{
  "norm": "layernorm",
  "positions": "learned",
  "parallel_block": false,
  "lr": 0.00625,
  "decay_shape": "cos",
  "dataset": "wikipedia_en"
}
MLP neurons of a small language model. Each row is named by its layer, matrix (up: input weights; down: output weights) and neuron, and shows model dimensions 16-143. Each number is 128 + 32 x the weight over its row's rms, rounded and kept within 0 to 255. Numbers have three digits each.
After each neuron's rows, "fires on" lists the tokens most often at its 100 highest values on Wikipedia text that the model never trained on. A number after a token or word is its count.

L2.up827:133090154115094180116070145105124187114150106109141053137167147122103092148150190166121139162171144080094141104160127197153138126147158139087096139121130085149198173109109146128086157137097143111144087049187179100129153146133128126149187135180129106085110139152099111099130144131120115080127108132208137110089123152161096138145170096115103150131165134158110059153138112089165110173085
L2.down827:162124158156100222130122147105162127144156138098149112120186191087102072150128130213095116159132142126095197142166133112099107079129142120121133147154090083112159165113144108140109163157118157171145111092144196068130035181181099128119141215144091161170137120159097123123130180074150125144123148109157173122064138159127126111123127102146121120123114121142159137133104100169123129120124
fires on: "ah" 33, "ä" 31, "ö" 18, "ü" 11, "ø" 5

L2.up297:119136103151131141136118194115157168126166152154096084135112135117121130137060188154107134159168146120081081087108167149135156136152169151137210122106110160096126164101086129078092098084114124092203140085059119118100173161179089091069084124134150173177186104159110127156108083095139078150161157150099155100153097131149081121189086164148123141144148127218129105132090147150167093135115
L2.down297:126117085132137145141144109127211119134138161114135139063127174155138109152094166176112069175139109098102123172141083144194145164139093191126196142125146133134187157158159068149099087138071133136124126086087149125117124132146127156088097090104150158119149144095131103101099125114114081124211083137115196088138102177176133159130106153196110109092133085159123100160126111149183108090130
fires on: "ff" 26, " football" 10, " sn" 8, " these" 8, " sp" 7, " UTC" 5

L9.up1562:122115153117154141115160095140148104162131136122096133043108156150089104102067095169146172150151100128142137125074175143060050165119156102132147151187132139115089112143138155125122092110144103151125126152129093185161128200148108224099180121177124131132061101150143059128121125142133123112113117153121189126192062098106091133056156116117095111144168092141092178157122145137139153110095
L9.down1562:108169064126172120150168210150116154090131137177152134119142194118123112043165085142086090135134156085117138111127096143079138104119096161144117074117123187139149094139157163139172124144119116122150115108132111088128141153171108138143073118051120160127178166153076139129118151121104096112188108165083174135097186147086088053116117070124128098152109133101140129105167162138140154103159
fires on: "p" 14, "s" 14, "t" 11, "st" 9, "to" 7, "l" 5

L4.up1466:087160127127080161220154151135102120161226135141116116119158073167147112119154112128129139169160095141145078101023133142128111151149133138130143133168105144173125122065134129159110085200119158159155120127101102089165137130125153108120139103137125109116155137147158167180105175098109122132162113140121157108115142103081195107135183140165077158131131124133118122092089162166108113103107
L4.down1466:146083133153080162157127137179130161187089113105166130040147153163125097148123139122075149136111107125080130126111142116088107142112087103078105110080127108147097178162126178160107117135193107170128173118156144166153171088160121122112140098037119107058102123156209175167122092200130180140155106163120142117072104150133159157172190082141103133131164130124132106113121148104120124125129
fires on: "el" 14, " Tour" 12, "z" 12, "er" 10, "ot" 7, "ut" 5

L4.up203:161143126072136145141145135163074130123159107115157139227177167085145136143153087114132117133064139100171157159101071169145053081180116101136155122115176170116161144168084140120092121073127156103072155128097148102140115136123154158103148144104126144159116100182097179108158154130141148148175080144082142160087135104143087147123191094076106171206133088182107075065142108116142180109070
L4.down203:165053116127161119137180129197093122107170094071170066123083166096145140080166189135074113100096118142163097099120111121156189147114162096102166086096112191097134148154108119106153091105094099136027091120153103105096147190117159122141191153068124100115133124151136159108145114142125123155136135119167135142170090171186070098114134149089106139191121182155107135165151085125137129132101
fires on: "." 44, "ress" 5, "ary" 5, " Francisco" 5

L2.up1138:137130134140133202152145140156107081075089127113103101168183153161173188102187138117147108153094183169110162146169056057084074118168126142156152112100146164180144103148173154107158156147184098168111175134103129108059137155096175123124173146132072068137088126161133125122118146151100081155180131106137080143132121070122104092088099086156175094116105164139166099079136089138098113074119
L2.down1138:124120146099131174147117137156121125114135181105099116119165140180093174156122150134091159163110092160125155170148126138197113103110105169097208158133133146142152155098110091087128127125121133185165101164136134159103097147163139120140153119098154150131114060188107143110080129135141143125091075144165099139086079082162084162124156147096135108104117104054071130145115130156153086096135
fires on: " record" 14, " Australia" 14, " 20" 9, "ade" 8, " Sat" 6, " ex" 5

L2.up1498:153146082154167118119126072134166162181071098089095098104104123148159079182160129166124145142096194126126162108123157120079136114133116172139126138143142172031126117130060138171120105137099099125105076095188107036133093187191192114187105174125084104105089120121099141150119156079154170151170125128163103165113105165165109163094129111085136117150170153093139127126111113079179153079156
L2.down1498:101129081106088110152184152180146196137120129115130117147107098066116167132147119163077136132082126127122096090068155132111099135153103116169144193138172174119116073097109075152121137090168152140144152130087137119097109147178147086145065086130089166087139086159116127138075121100119140130194068128132120089111101175104117173109144136147078140255160095129145113145076018078119131138093
fires on: "ood" 18, " sk" 14, " Gold" 9, " pick" 7, " Sk" 5, " gave" 4

L15.up825:127130151136124149147159109163209174154112126135174103127125138160124165131146170088092166160106122107127157106068150175154122071137077126095121154126150110137089128193118098174145144133199111126081205148132128139103142134170130157119104067180105116100094131125176128087103148132095155137113127134070078136197133068102171129135119151133131112155178099172110155137187154086150149114166
L15.down825:140100118115114179179135123125167095130128183139112106161150119167129074150098174166101117080116165158147085103085182123125097167174139115145135093095103107134089110129097179110168147142107189110107110126150151110135091116114137115172162138086151188122092172177139126104133146101108165142108117131096115139104163102104107121126156125140071116157107121106113043104066085133073048164170
fires on: " P" 36, "P" 8, "ul" 7, " Paul" 4

L4.up1443:092116139128095152193173151156124119161101160095152109073104132104142178063168056099145093111148093120084155147117158093170105137107133135106141189118090141100113146100096102113210118123095057140100124188075148176159142112141122098155079079113124097120138080166179157105132107162127134072147078121070059122131080135181110132153217125176132115110143146149180102154091080130137132082146
L4.down1443:158125180080155114130116119086110148146076091183172178103082089188107072120101112150129157102151105085184161089093076146203134097144102058134219195070107075147099108171118126091091031121129131139205098117127127156154131133150185126080154120121136126111129122162128152122142071094155087161132130088131098091101101143089088075147113132170088098160138120141138136143071149149107098137119
fires on: " /" 37, " election" 14, " career" 7, " population" 7, " League" 6, " record" 4

L2.up1371:103132183120116164150133076158100137149105076135072125093186127141125128144141189157132156109100085155151138194037099087120165107137185184157135116132135141142123051081128185124102153088161122138100152132141118185136132131092157164122124172154101111145108111138089120156061052073118098110080144058213084118108074127133141094143112117099162212139130063115114149130139146139140123101123
L2.down1371:129103118099118163135052126113164188180149038115090163125135112082131136113173114107079170117131103104125181172144138120127158090087167169169130141155175116125190155066134109120117117118129102116125171082119064128126124154114134131116144158120153158080118209139121143100154146109116172141108094067185156147135128087101125155143176180116107176131144121079124096123160170119129110057146
fires on: "uck" 21, "elt" 12, " group" 11, "ied" 11, " band" 7

L2.up142:104107143141159142113155122160178109169128086137090134106085156078135120121182112088151107097126157103102170099118159173137074083180079082132111070126119166137127061164150120111136119156127094145134116099122137139140123165106134112168077090137144159160084146090086169125126156204160077189152102127070122112082143137142088098092111124113096097195101123141124109091096167070153145093117
L2.down142:121136145108123120123146142118170122135159097131105143107043132125141139109101105136106082143167195115165174120157151130189132137195108107192146075086080176191173144130133134052141133136102128115092161059097151184135093167088104139156119065132104127175062160129162119185165157212151042162125093195117138136137087157096121084086099101120124096113117150141085130161081181111116089073064
fires on: " became" 33, "=" 17, " considered" 10, " ranked" 5, " der" 5, " de" 5

L4.up1153:113124131129134180107123144105134166112130098078145124160165120104085133088132107075081158115129093179134107134098173108104106075219076127112111161135095170109065114122143163128154152141121148155156170123154127112162072107103112170152112144101106127116046123152194096113146095137159122114099072165122139157194129119173114126137100120145159107131139067121215169144125155101125066126171
L4.down1153:089135122123079235083114118122094122143161107095166139088151088162075129134070149125089200142171107150157067168175158083106132126168096138095166160082077114163101100147182178118147101117138124147117161104092141045168096168175121161095130158133135100162108142118105120098148149144142125117136138129108155124076115164145096118146094086174165141113104136122165108135117193104083132155147
fires on: " Ad" 16, " Mad" 13, " ad" 13, "art" 8, " Del" 7, "ob" 5

L15.up804:128127171115129122147157120052132089117147159139118133174097144124143136080113101132153213179129099036181153104114111100121128169111108116123146156136091101109121146171134110150083123140075091158145141143142129093177147179171151082083079168177068124148133163105096106143152116136142116095134101082151095112069189105170094113178156153154133081116180072133125124151092201151114090159098
L15.down804:120121089121159141121153143188149114145107107138161065089131159114095162174077107139077160144081154157099186139143091154104147115132141130113107191164101110133121092159107125156188111094070162139143116141159068126113136104121081178150162112096103140099161153110125140114116131105124114074160108109151125141112116125109151164143104103118141131101056159086185117140135147110176084135115
fires on: " |" 41, " (" 8, " all" 6, "i" 4, "v" 4

L4.up476:120137137121214129137076139106146148087095136133153128123144099122122114118089151116117157187110151184157126124086142165195145106134122115113135104131178149139118072105172104131118196104122089140113136166171117136130092171108110131129105093108109144143141138159138174092157096128123210101140092135166153084109078123142129092101172094100073094144118110101199119131176118186131063080108
L4.down476:115065151125144115100117102111146153109207144149128087203118154131102144117084137115105109096041139123115136176148112156178148090085123134086142091164114118132101155152113127209137140130124166131152176162137171161157146133149141104114081178097151131116107095166117082110161116141170118145143153100110120084113144170167133102081211132145143115124132096102117143119113110137128062117159
fires on: "j" 17, "ille" 14, "a" 12, "la" 7, " la" 6, "land" 5

L2.up344:045169070143129142086124173106142109109083106134133109168137151155077140162097153100132141116093053122118123123224115126195111119098101108103136108111072104174138130150122156155127123100113095140147112099114135168176167123128156113072096095149108178134103053119132159064115122103087095180103127128095103163118140100127141121139093121048133184194128143146132129121153174175087108138059
L2.down344:154131040149156116139119160103125134109213065082112198087125131118125121092078113131162165155122155129190072128130136106155155078124153178144058109115158136150133177108149143177129088099173051128112127135071113102135129147143154128108108135191134154121177101159091088120149180105095112124144160078110131171100099131155119184109052064133128113197093108128108108095142095136176124138088
fires on: " =" 46, " Best" 13, " a" 6, " sem" 4, " act" 4, " –" 4

L15.up516:163088102093155121087162137121060133138109168134164140105060080103108165144110103162162134103117146134156115125126119118113134144138126127184164182098119213077115116141129173118155094100174123123120145167133100163092122154159126111154168154086118104143088127105126173183117123118142140146172140154130148124082139146204203161085162121081107198096168065060134134125076086129141151112144
L15.down516:121104121076153130112116122141080142152099136139077141114117124142187107144092113140255107136085134146140025130139140115096139099131124130142138096146169139128184141145139212131139132085134138168136144043065134158166122107111147159117131060063156139139106184148099118157158118152147055122097106122188161148153169147158164166122091172105183115141120121110110113117151134139117146082137
fires on: "." 62, ")." 9, "c" 4, "\"." 4

L2.up623:116160078135132150034108175141033154129156101140095155153091092127108136177113092163118135109098097108158139126083149118109141086157163154098135123094146114176153076051184178146109132160128102144133149181192138130086054150158150144141150102167097115094083138050091113166128077142122103109170179208151137109172162100140147113181112192141132154176168145218147145136115125130100074134106
L2.down623:128109099163107079135117168089096119163160128134094101092086138108104106172144085141074119149119139091141153118130168139053157105126146146103147162108116099132129093064126196126092137130086086121196108159147078143099062127127121137176142112125131125060155163128149126134158127089103167140139109129159110141140203060163134115108095175153110092135123179220162113149117155124115087165146
fires on: " Park" 25, "uk" 12, " Lim" 9, " anim" 9, " Tak" 8, " Mag" 6

L2.up438:089092137121132135078152163125088087109163137147154155168136128146137104180164107133114154063116060151099144157158187178131126066157135130084140128135105126157154127084190114098158160150124156129141096140138102145144139113063154119091194149107141152117121098103121146125116152149162135084121114108172134098179101188110110130104130172105151110132143103083112158101080100107108063118137
L2.down438:128105151166163170095122100108108134116161161115143114150127149088146085111116158175095083069122123144077082065147141114106142136097145138086123136106104158101167168134172122163188082160171106137177132163129037133167116134123097138144143140109124126105129061164136158134146147176140086133171139145147093137162124133162155101099110138115097096173109132092081096178148101076095078116133
fires on: " most" 17, " more" 17, " some" 9, " various" 9

L4.up811:128106187133130124199132085154168156114123140117139116126134131162153137118098130103105113171074145046090154093135153107095104127111156122130163144145087170168097119100125078093095051119129125176144125113116110132147161141129135129192080093073113082124128138079139177152162173124108106156127130186104123191136165153179111128186098128131094226124175180172149159112175066133117153201153
L4.down811:125130043132148156124176147109138141095151199193171073119116089119124111134131182148100090111145129099145159116118082097125116095125171110181125143159143130104105148114120147100175170128070144113080122140106126114116158127121137085054174155141128164145142191119139102128146092172139114131157119138143081108144132103146125084126089110075151134098108106096168155131090133067081118084146
fires on: " for" 18, "ed" 12, "al" 11, "O" 6, "U" 4

L2.up1332:091063163213154086146162042199112161099127149139129129139149165066133093127045164087105087133163163123231109077088113140183134112141112136141127160081164131155153146126169065144091105121126127151094111144113108153112129135129136140165098141121119101140176149140125139175097144139199142109119146135089109154154137119114190183132149086092103156128100132102165095128167128147105158152107
L2.down1332:139187060040081082151192151119160098191141105156174179089153144152181086116103127163078121148096098185100085152173141146146124133104158065047106105123123146153135152124130117112190073130141142181132122161136167163143140142162099150127144116144073108143150177182139149081163142089117157141138152095118088150131151117130189148141071151179105119157167097137113127103113093106106126153138
fires on: "é" 28, " single" 18, " singer" 10, " married" 8, " subject" 5

L4.up1148:170162030067146103120171135119145102167154094137126120108095128076116153154146181059125138104098126089123092124166165119128099096118150119106130169108112074136125148128164134118156146172176168130213099154092096180144162124124122123117129161123101154102117073145105140138115079097134111172162129188144129108110150094108116148135124134129127079136103048059101172103124104130064129128093
L4.down1148:137112121138168127146187158146073156135134137086133155162120137163117140141116157112076115112140101120142082068131202132109162141123141172134121079136068073141116150145131117118068124164185083096130170143130201095164116122108128121106162133159093073096188120095155102160136109129154154144177112190113099109073126168136172134128106122121148129154077126125122150138167125127022145114086
fires on: "and" 23, "|---|---|---|---|---|" 8, " ad" 7, "ond" 6, "urb" 6, "now" 5

L2.up197:145140086115094121168143121153137157163123134123140197101124135107125152183160144115126148070084090146129091117033131143117151090132114166105059155158085091169086102164106096132164159193170081116081176187165101129131135077084092184110100161131131170196168055191141117171132091172107127096127111135131101113137122147115157132157141111035145165089192165132100148176119101120159157101180
L2.down197:147117072200147143142154117124108110121094149156079161163133092100209149085141177107097126129145124131175139119145148147084124166125138146094136133161151115155122133098207115139135155148144108137183135118155138139165189077136155121147143145067072136047169112144192149099114116156132134116115137152152138114125158127152131126176125151171126123154161138115119165063100105128154127107102
fires on: " or" 20, " them" 14, "Is" 9, " him" 7, " And" 7

L2.up1044:151153128163195145101090102112078112132094126186095096148149125078163169109181122182125115121161096138122055106075170173123142170143114088128082118147144152110129102156098132123156163137099132162141154105131162175090129148142084113095188128103142071158149106088081102069052172108177161146133138111120121137106126159196076106129153167196168116131194077168130094117113121162059186071164
L2.down1044:130140148123130148152109080087110082133075110135133163152104081106167158129136132140111073205109073098183138113159143120102174130142116073204081084165184109166149152137143167151140180072155096143091158133134140145128145146150101134153191119117189046122141149141082099060075158127194188132082088131151129169116106109189163105113090123164101118146133150161120147143090131149115165121105
fires on: " fact" 14, "min" 13, " Temple" 13, " sent" 12, " lit" 6, "ş" 5

L4.up1113:159121152148132130118081090076035129178155111096154152107126139178125150149098078122146156069158161138134108120038165140084175082146091139116071093151135101123119176148147122142141154122155142130116141172162141150149124114106148113152145070126088161127124069088130113115111136132061143127090152125151130092158106091118113134183103140151113137146081128117188121180154157140115144141168
L4.down1113:155109133187129155118140192082098125133114120128140128129101154105117191174129099133132184066137145095135165033143134134085078130145141183176133130104159083096176132104168148150080153114124107110116144207085177121147061100080113109151152142095172202030166117101109104086103102143096144119115146109166135106090147086081114129149062146121180117118132159141142152206152116151152174151156
fires on: "am" 75, " Lim" 10, " Dam" 7

L15.up347:178122122203173157160126133156113087077143121106069123112144073144096105095194093161144102149172139159107103087118122112066127124184099100125116088121114141117145108100085159165150112157098174119145125090114155125148167110143088062112108133142170084122098121154117117148086177139128154195143090120131076185076121083117147152127078101106155121090106160167080114146131140085088166129103
L15.down347:058128164148133131114142084110184101104156130114153133127171077159134135143122155112129119112100112108158110220163163109069108113155108132155095155084164121135135107096138183147132170170138137075124137091142087091121166162201114131129122147096165094174169193132124109171153136146099116132131187129144084132089168180175142121132139193110106154089102202172099085173086177077136148127134
fires on: " l" 15, " Li" 11, " X" 10, " 13" 6, " 6" 5, "l" 5

L4.up1094:113133125159136107120077081155165108095105123128129151158113168176180120096143048078179078110154139164147089147157082108118119086139108081147120174114070139103065158162125097108182138170146116163121113167132165147064127143142122103115116104167119141149111102135100106112163134139167138117136132060125157137124174124111136139184138135107117097105171089159111113072135151148145139074084
L4.down1094:077065154116161082083164132124104177139132112093116180141109206112099156137141142179057153078152153130155109090133129128177092141070109122186143093129177154077099142162159160117108142115099120122127139061118097145159105160112173177141126128092159151120087072090099115094163132134065080109095084114135156085160092164133124136102131099106114103132120166166123142114154124172138071121162
fires on: "." 36, "iz" 7, " for" 6, " High" 4, "ust" 4

L4.up817:151119125111082123094118141123145130145174122138126104100081173137161128089187170114183095053161141130104156142104073147085045149161138124167105051150183134136133130086159138154163198132164108181130192143133129145129173138101167098168140100094079106122131179140157124177116163140129092110168074096140121116118118178201121115112120171111135165117102134118175111095165090076140101161070
L4.down817:157146112127100166131138158166153128148176109146154135097105104103093160070177155117116131186128162104171088161152099120121089114089136160092164131088132175143200134074151181141188109146120125079141108128150089147133133102105144098053152148147125154179084161112091121182065095085107128141116114124220105130080142159138138125134125139067146075146109160112155158091160187159106119144151
fires on: "u" 27, "st" 20, "r" 20, "str" 5, "ra" 5

L9.up863:161140182119076151116104172129200130112102150161130229148161043120119113129149130110152160083054109111167088151085123112100143063088132125122095147163186164104097098129107126085170140166084141180116157150123051121085120185161171139175116156088117126140104177101158088077153099113129143165123120170119139146095104104098151155164179129129123095134136173110087110140113110137031127120149
L9.down863:088151134097147134101150174139098086074122142122084163118135152139142118146142107173118112152079127120141117134157124134101125120161162156087148105103086137109147149127165140155124137131147151216120120125106092092113167130139129126118140099164132051068118141166098109175089092098166145183087108200148153079089130088133101233140113162114103140198089084131126131129114132146132119108169
fires on: "." 16, "us" 12, "le" 11, "ile" 11, "-" 6

L9.up1377:055144148097128127112209167196096122125134123087155093114124026085111102162107144217118120162127144159147153101114124069152144172158158124113139126113126190081151097118120128134181102097216073113093095110140144154091144163159113149128124110118122089174112149105186093135142127122130091142125173074145157118153184145091188157083162124081141156061109134158122181124126164082115145145144
L9.down1377:166164098143133133149096109110155117079182164096083136135141162159127179078182073074167135067142179073148115131144125184175124080141118151136125123140199078131099177111107110114126117128076153120147118170150105111156095133161097092122141180114129146087133116129140182136091162096109193182094134157155087136088106152152128107136085102183057134111154135113151084110128087128147173126096
fires on: " States" 27, " in" 9, "al" 8, "ers" 6, "er" 6

L4.up54:092154116098196163091145155188081117162153127130231098134106143128096096119108097074131133090128175158124075119104113105159089138141184081145111075120124152121106115146132197082127098149142121124090183167136102158122123178164200116132187112144117123107124094170152141077133110132151089112101093104098146072092137087151117112169198151156121178097113130092132164115194119129140151126099
L4.down54:136064125120167127129160154208146106176117126066141131169096159096076107125136148153055120045147119164160128113115133123140161142125140113170147142063145169090105183150133204076107141138090151107081162121157147108056132216095154112127127175083122131137187172098185168126081154158166112126072169146126101095090149143109163162119132171170162118158101120139119111155144119141137094115194
fires on: "." 96

L4.up829:123110044127105161129104151104135123144121079129132052124153098149147093122072128089169144101196130119207170100130168145164130126115113165090149088187135147135124101100110111143060163120149147144130190144122106054160144116102043190144130158127185157106143119103157126151129130117168096148164128183175144162142144078118166113143144134067119124038162166102134094111128071125119123115113
L4.down829:110115114143113114148191116118114197090187094107155101198133165142178148090149117096115187091153129122135138145116128123142119124151125161138141114173145157173102119042137121143164147043127145111140142168186112091152141147089115167058104174096140096120114105167225109141126124152133071198046150139082114139091149145156115131129144063103112087106158144125107111122107140146150151178098
fires on: " Japanese" 15, " French" 13, " US" 10, " Australian" 7, "US" 7

L2.up614:046119139171116112089134134121139197138054092171156177115179127143164097124127127095100102135108114134118094109171137152163174153101129153173110101151133119097135074133094088096108146146110142138164080092128110146171145103157160133146161146122104111104130107122161134155163152104147152141089159127123124102221131132140163135078166137060174097110116155125151099136128122084114194143100
L2.down614:108065126120063099141160107141098151160100128144141146132122128173072083120104090125072161086169163204157148125161100089127094142157081132125130163166088161138138143135148125183139125119062182122138073065074118169084116155125074177105134137076090162122085198108111128121060135127192148131065087118137181097202119151146186130136056114097228124107130140154161112119073134097069162181130
fires on: " elect" 19, " use" 13, " oper" 11, " using" 11, " employ" 5, "ribut" 4

L2.up1567:186133101148149181156168141170091121142144152155192073112143111209137149090111088171105085153136119132122101094164166152164126139099167089145102142124169147096131166144115127127123122099088088120134127069069105163155134098158138124117102097107132149179154150159131112152119072176142139135180125105144192106124120121151168146066241163137126093178146130159090154109109113074145086135167
L2.down1567:119160200118155072166202117121061106100126149159084158146173146204081103107140101124151212134112152146131199157094077082146138126189172101133164076164115156099146133150130100132123096121090112118145112107146094160160166135110176108119107053059085111108153164137117061161147076150100112160152135137135170148095184094146133158125115062106116119137112157142091119101151108077071172101144
fires on: " in" 29, " the" 11, " Q" 9, " Bol" 5, " Slov" 4, "ا" 4

L4.up1108:147093085126147192171182187124067116150095103128123168107083036135137176121126108095156155140126137113182082115136127096095114157123105189108138147117151130088106102143113076107125145075128105130127091148109090127116156117105132187087087128115089104144116137118132140123111097160163139162104128154091185168117106102107131150114169131175173104159107117137101134106089140079133154127174
L4.down1108:054150098139162173132164137093199149137138154161100115112194075105144110096094149169088119088082132162135102112102146150151106128187131151130099124143174119113151095057115108118099161117108156043148178136188130152131080135099167215172109179131158159130192123070139142084101091102109132124088157168165157103110108190198104171175129139162190113093132158148133118107145058107094143116122
fires on: "ing" 20, " New" 14, "ical" 10, "ile" 7, "ography" 5

L9.up765:100109191160175141119067186150103147149099150150111198162172141191085112135078146129140095113069120166173073102104074155141162079068081187101080062149084067085096103167182133129130078117145107109080137142117194141157120147151153129103108110127106115116156160103135102114157109131061149145128090123105137097125139139184101156135155140144117114147112091079177165098119167171143108088175
L9.down765:107111150129199163137077160125150129132173141100139112161149141077085176150085113147122128103087131191144126123179094178126202119113112108122144111069135016153061147122153149153100162084107144082134106126144147167167070138111116150077081136118116135158104125109189086129098103136137156150157111166085145141154130195135166106108115155215110159157052149161173144080077133118063073149125
fires on: "a" 45, " Ka" 14, "23" 4

L4.up298:167143177134120176157100130155137150071166158082112179179139183094118109115120112065106090155134076124121129096120156174130076163087156119143118069051194090139121147119102147108128095124155127136168111174125117095191097194079162120157106162115080144139131118128165080095147086111074143151190170150125207144157101088086114146132097185111178157119085102095104110100151168121062157134062
L4.down298:151091122181112128116126090132091166129118077106081120154102171161144152125123162143101087143139111185142137121101127141098099101147149127163098107123157107143148207098114138068149115090105117162123186152148135138069047164109109075093142140122088113125157109168148148184117118181132134113147189129129110055106153136106071109075089167149106118066102140194095181038174110105124160152136
fires on: "o" 18, "on" 18, "ay" 9, "et" 7, "any" 5

L2.up289:147118179114085119108128166152114165121124092088146088110152087102096067160173146154173086128154152128141089147103160173129136089121079159108118196165086115104120141095121111092135144143134117192168069043164172117117088141147111090123154143125155145142053124116143108102130089123114127088106128141174149163080157090116116127078183107053116144160125107141099070096167116171141155147138
L2.down289:169128174087109174114132111109173171174176141088137075130177105098163075135161077141123099106121154088151145129151107142108137120069122137044168162117190083112165166110176125091140097095178189199129128075165185134112052153155109099123118201154149133110124182133137101187104117153130185080118177106154138168064142150176066147063126123126113164150174166188131141089148120156160105121151
fires on: "ä" 31, "ö" 18, "ü" 17, "ou" 10, " she" 10, "ø" 5

L2.up1276:101161138145148093141090083153151155114106116186123175066125162136180121128093140076170101164146089139137130101124161116162150156090103078133105156151192144155156145188133128139146154138119099122131138154143148156140158083197096123110094131183107082066086119209138118125137121173138113117089106089100123157085089066148183069088121121137142161120077160135153121155134121140181137172121
L2.down1276:137141099099143165147180126160125172153103125151110119121131107155152137097120173099125163133149094138113141104148093164111165135136133136119168131138155138200144127132108129142152126148135067114096147132125147129087180131166190101148107069120116148173133102107095137065140159163166122169076099176165097194127087072169155112175102161099081090130129139168140116107111083092143106177172
fires on: " band" 17, " single" 11, " singer" 10, " actress" 8, " oper" 7, " directed" 7

L4.up854:148107082154130113019120164103133123185182142200128109117115114120149088129160130124145124149128132139123166091094183083155115092156064128123140125148162135101082116126112092145105138155160136090144109118097153075157095114125168117124106157124105132100090115127125117163153120100193171186169164174164149134171134110143150108158094123096145132132087115120122115152102124142087139148069
L4.down854:104133153130116127113141147122124074108124146136179113158184105134144128153135102106118150187122130108136134119115102164113103109141150162136154118109067103110084181138107038131121078143162166110152045121128141079155154124160107150126096097176075090094141117135083107168160104072100198129129097149115134097117164145137058154107113087109136097100154098121125130192185088091150088111095
fires on: "'s" 34, "s" 10, " was" 9, " to" 7, "es" 5

L4.up446:121102162146141190096170163145165052167152096105085127076154132146198132138160090153123123157092096160116137107122127113113174140143103129121157118143177126094088144173126139146115188116130105133112130132149139120140145104166086182119130102114149100121066193050123110145136162141112121150130207099127158133078149063070129087211126178140206122100127136131103125087134132141106105136152
L4.down446:197076101121138105168089088146151085146096084165137101101111115118131110087102092099124111096038107157089191140197129149123083176123091121182071189127103101151125129118133121121149101076127152153178125101153164157152148091144084138148118079147121146109052152137121131098137094125090146095098095088147100172105108127129143141165113153137161085106115144141172131144119119060091077127066
fires on: "it" 32, "ed" 6, "ical" 5, "itar" 5, "es" 5, "ing" 5

L4.up1172:139107167165183085105117107099190130098128188142134204119181120106111131111186155128121165148203087104151097152167160083139116083153116073161141194081151116134165142144135200115126124111080080084148158087167117109172169113077167114151179062121098120132107143088114102137105137103146145094071147151085153122029145119147132100122129123100128072138187113170135171138176160120105097171162
L4.down1172:134123162123156159144139164140137117116158157157074144187124130101171092100096094179180111087081190122178167107132064083078097156134160124152137170187173097115108144139121137156122138093101116138112153150169115151101140104191117119113120164168142122146140147051076104106109097172159110134150125187131196109142132137090152079135094100173141200085065169127137082090091096141104127080120
fires on: " s" 52, "ru" 9, " sn" 7, " S" 6, " re" 4

L15.up187:117095167140201174145138121142102126129120153126113139197127169155082076137145072178148151101099125151122108149185142110096106146059117112171090097126144140133118065133123168090087146158101186117107107068148124143077129113158084167113107070155116128222116180165099101155080145083075092181117106112108099125104067159102069092146160146090102133099182138234110180168174152069168100096098
L15.down187:124145169046160135143044097153152114136110187155139192153141116105098068081112155125063126114095128141047097200176135176123160079131093142128151106068144186119122129158206140125097142133104169089159138172089080117156127174145103070114106096107111135120099174115168138148085131177086131158090150142117092114096141143188146098141117124090157144102097120182122099145135133094140109129141
fires on: " L" 26, " a" 25, " (" 9, " A" 4

L15.up1071:151093137105124129072144163136052112136147009142130106164112136129154175179098091151185133081142144077098129130089100097102122093122080111097156085080124076092140122177100111150070194143146160140168122111122088098165097180051130081097144144112142110117143016127120181117144154109112168121117120142105162106124095138135113163131160131152090191121110089121045187136115104084148096144117
L15.down1071:159053097101175147175171154133176146096144191116150141112151123106127134069171153144187091084167164129123098106134081075062115142101137107093128187144087125138182136126136128145130090182134111130127119156104140133135049112123139102159110169062143111178172160130061103093076093183135104161082145142178171140115195126169111129128060154146135081147120090155120149192148083164148135150149
fires on: "," 19, ":" 16, " and" 11, " or" 8, "'s" 5, " they" 4

L2.up535:186109160196126128154111169163088138132135147141175127085162077115121089131061080067155105146148135109171127138141100141171091095139090155131099163145101109109077125116149173150088178089122120106114116181098111145169141150132175107151155066099123129160088112105170063126113167123159140066101068116130078110137142105115119094090143147059088177096131136152113106168127171183142116130106
L2.down535:154062104096047135087144107089151156091136128111128104137136170074122098099083170083060127154125103132147022137120146134147102104157100051117112103120161096141098107124139138139135094110128109151102129112116130160162125077093158105101138129126152150157084136139131122123149105109074078127160101130088166141105175088166121124109160125118111146117141117157133110150103158146124098170167
fires on: "rew" 24, "osed" 13, "aged" 9, "ook" 6, "rown" 5, " draw" 5

L2.up1590:099085183116154113113117072156088094076146213143113129148076147069114097117142102076128133117114151095184093133154162120127081101115126139123119128102116129121104041124166131167175105119137055139133111069175118136143152124095090129101125135115130120120141130105183090108118119193123122123110104094137156156129209154118144146099171096057168109147166094162131157192146050101132106112136
L2.down1590:102078100137079108079133171146158108110122110166146103088120115090134134144127089074028127139120211127141105112149126153149099175061144130130136147126163137128116081139128131141119090099194082106147146127160137084144151082148114145098189137089131176124156126115118108095103132144126116170166090095086130130069133133092180094155148109119157125166061083093086158147150137157133117103120
fires on: "ast" 46, "sc" 27, " top" 7, " Top" 6, "ograph" 5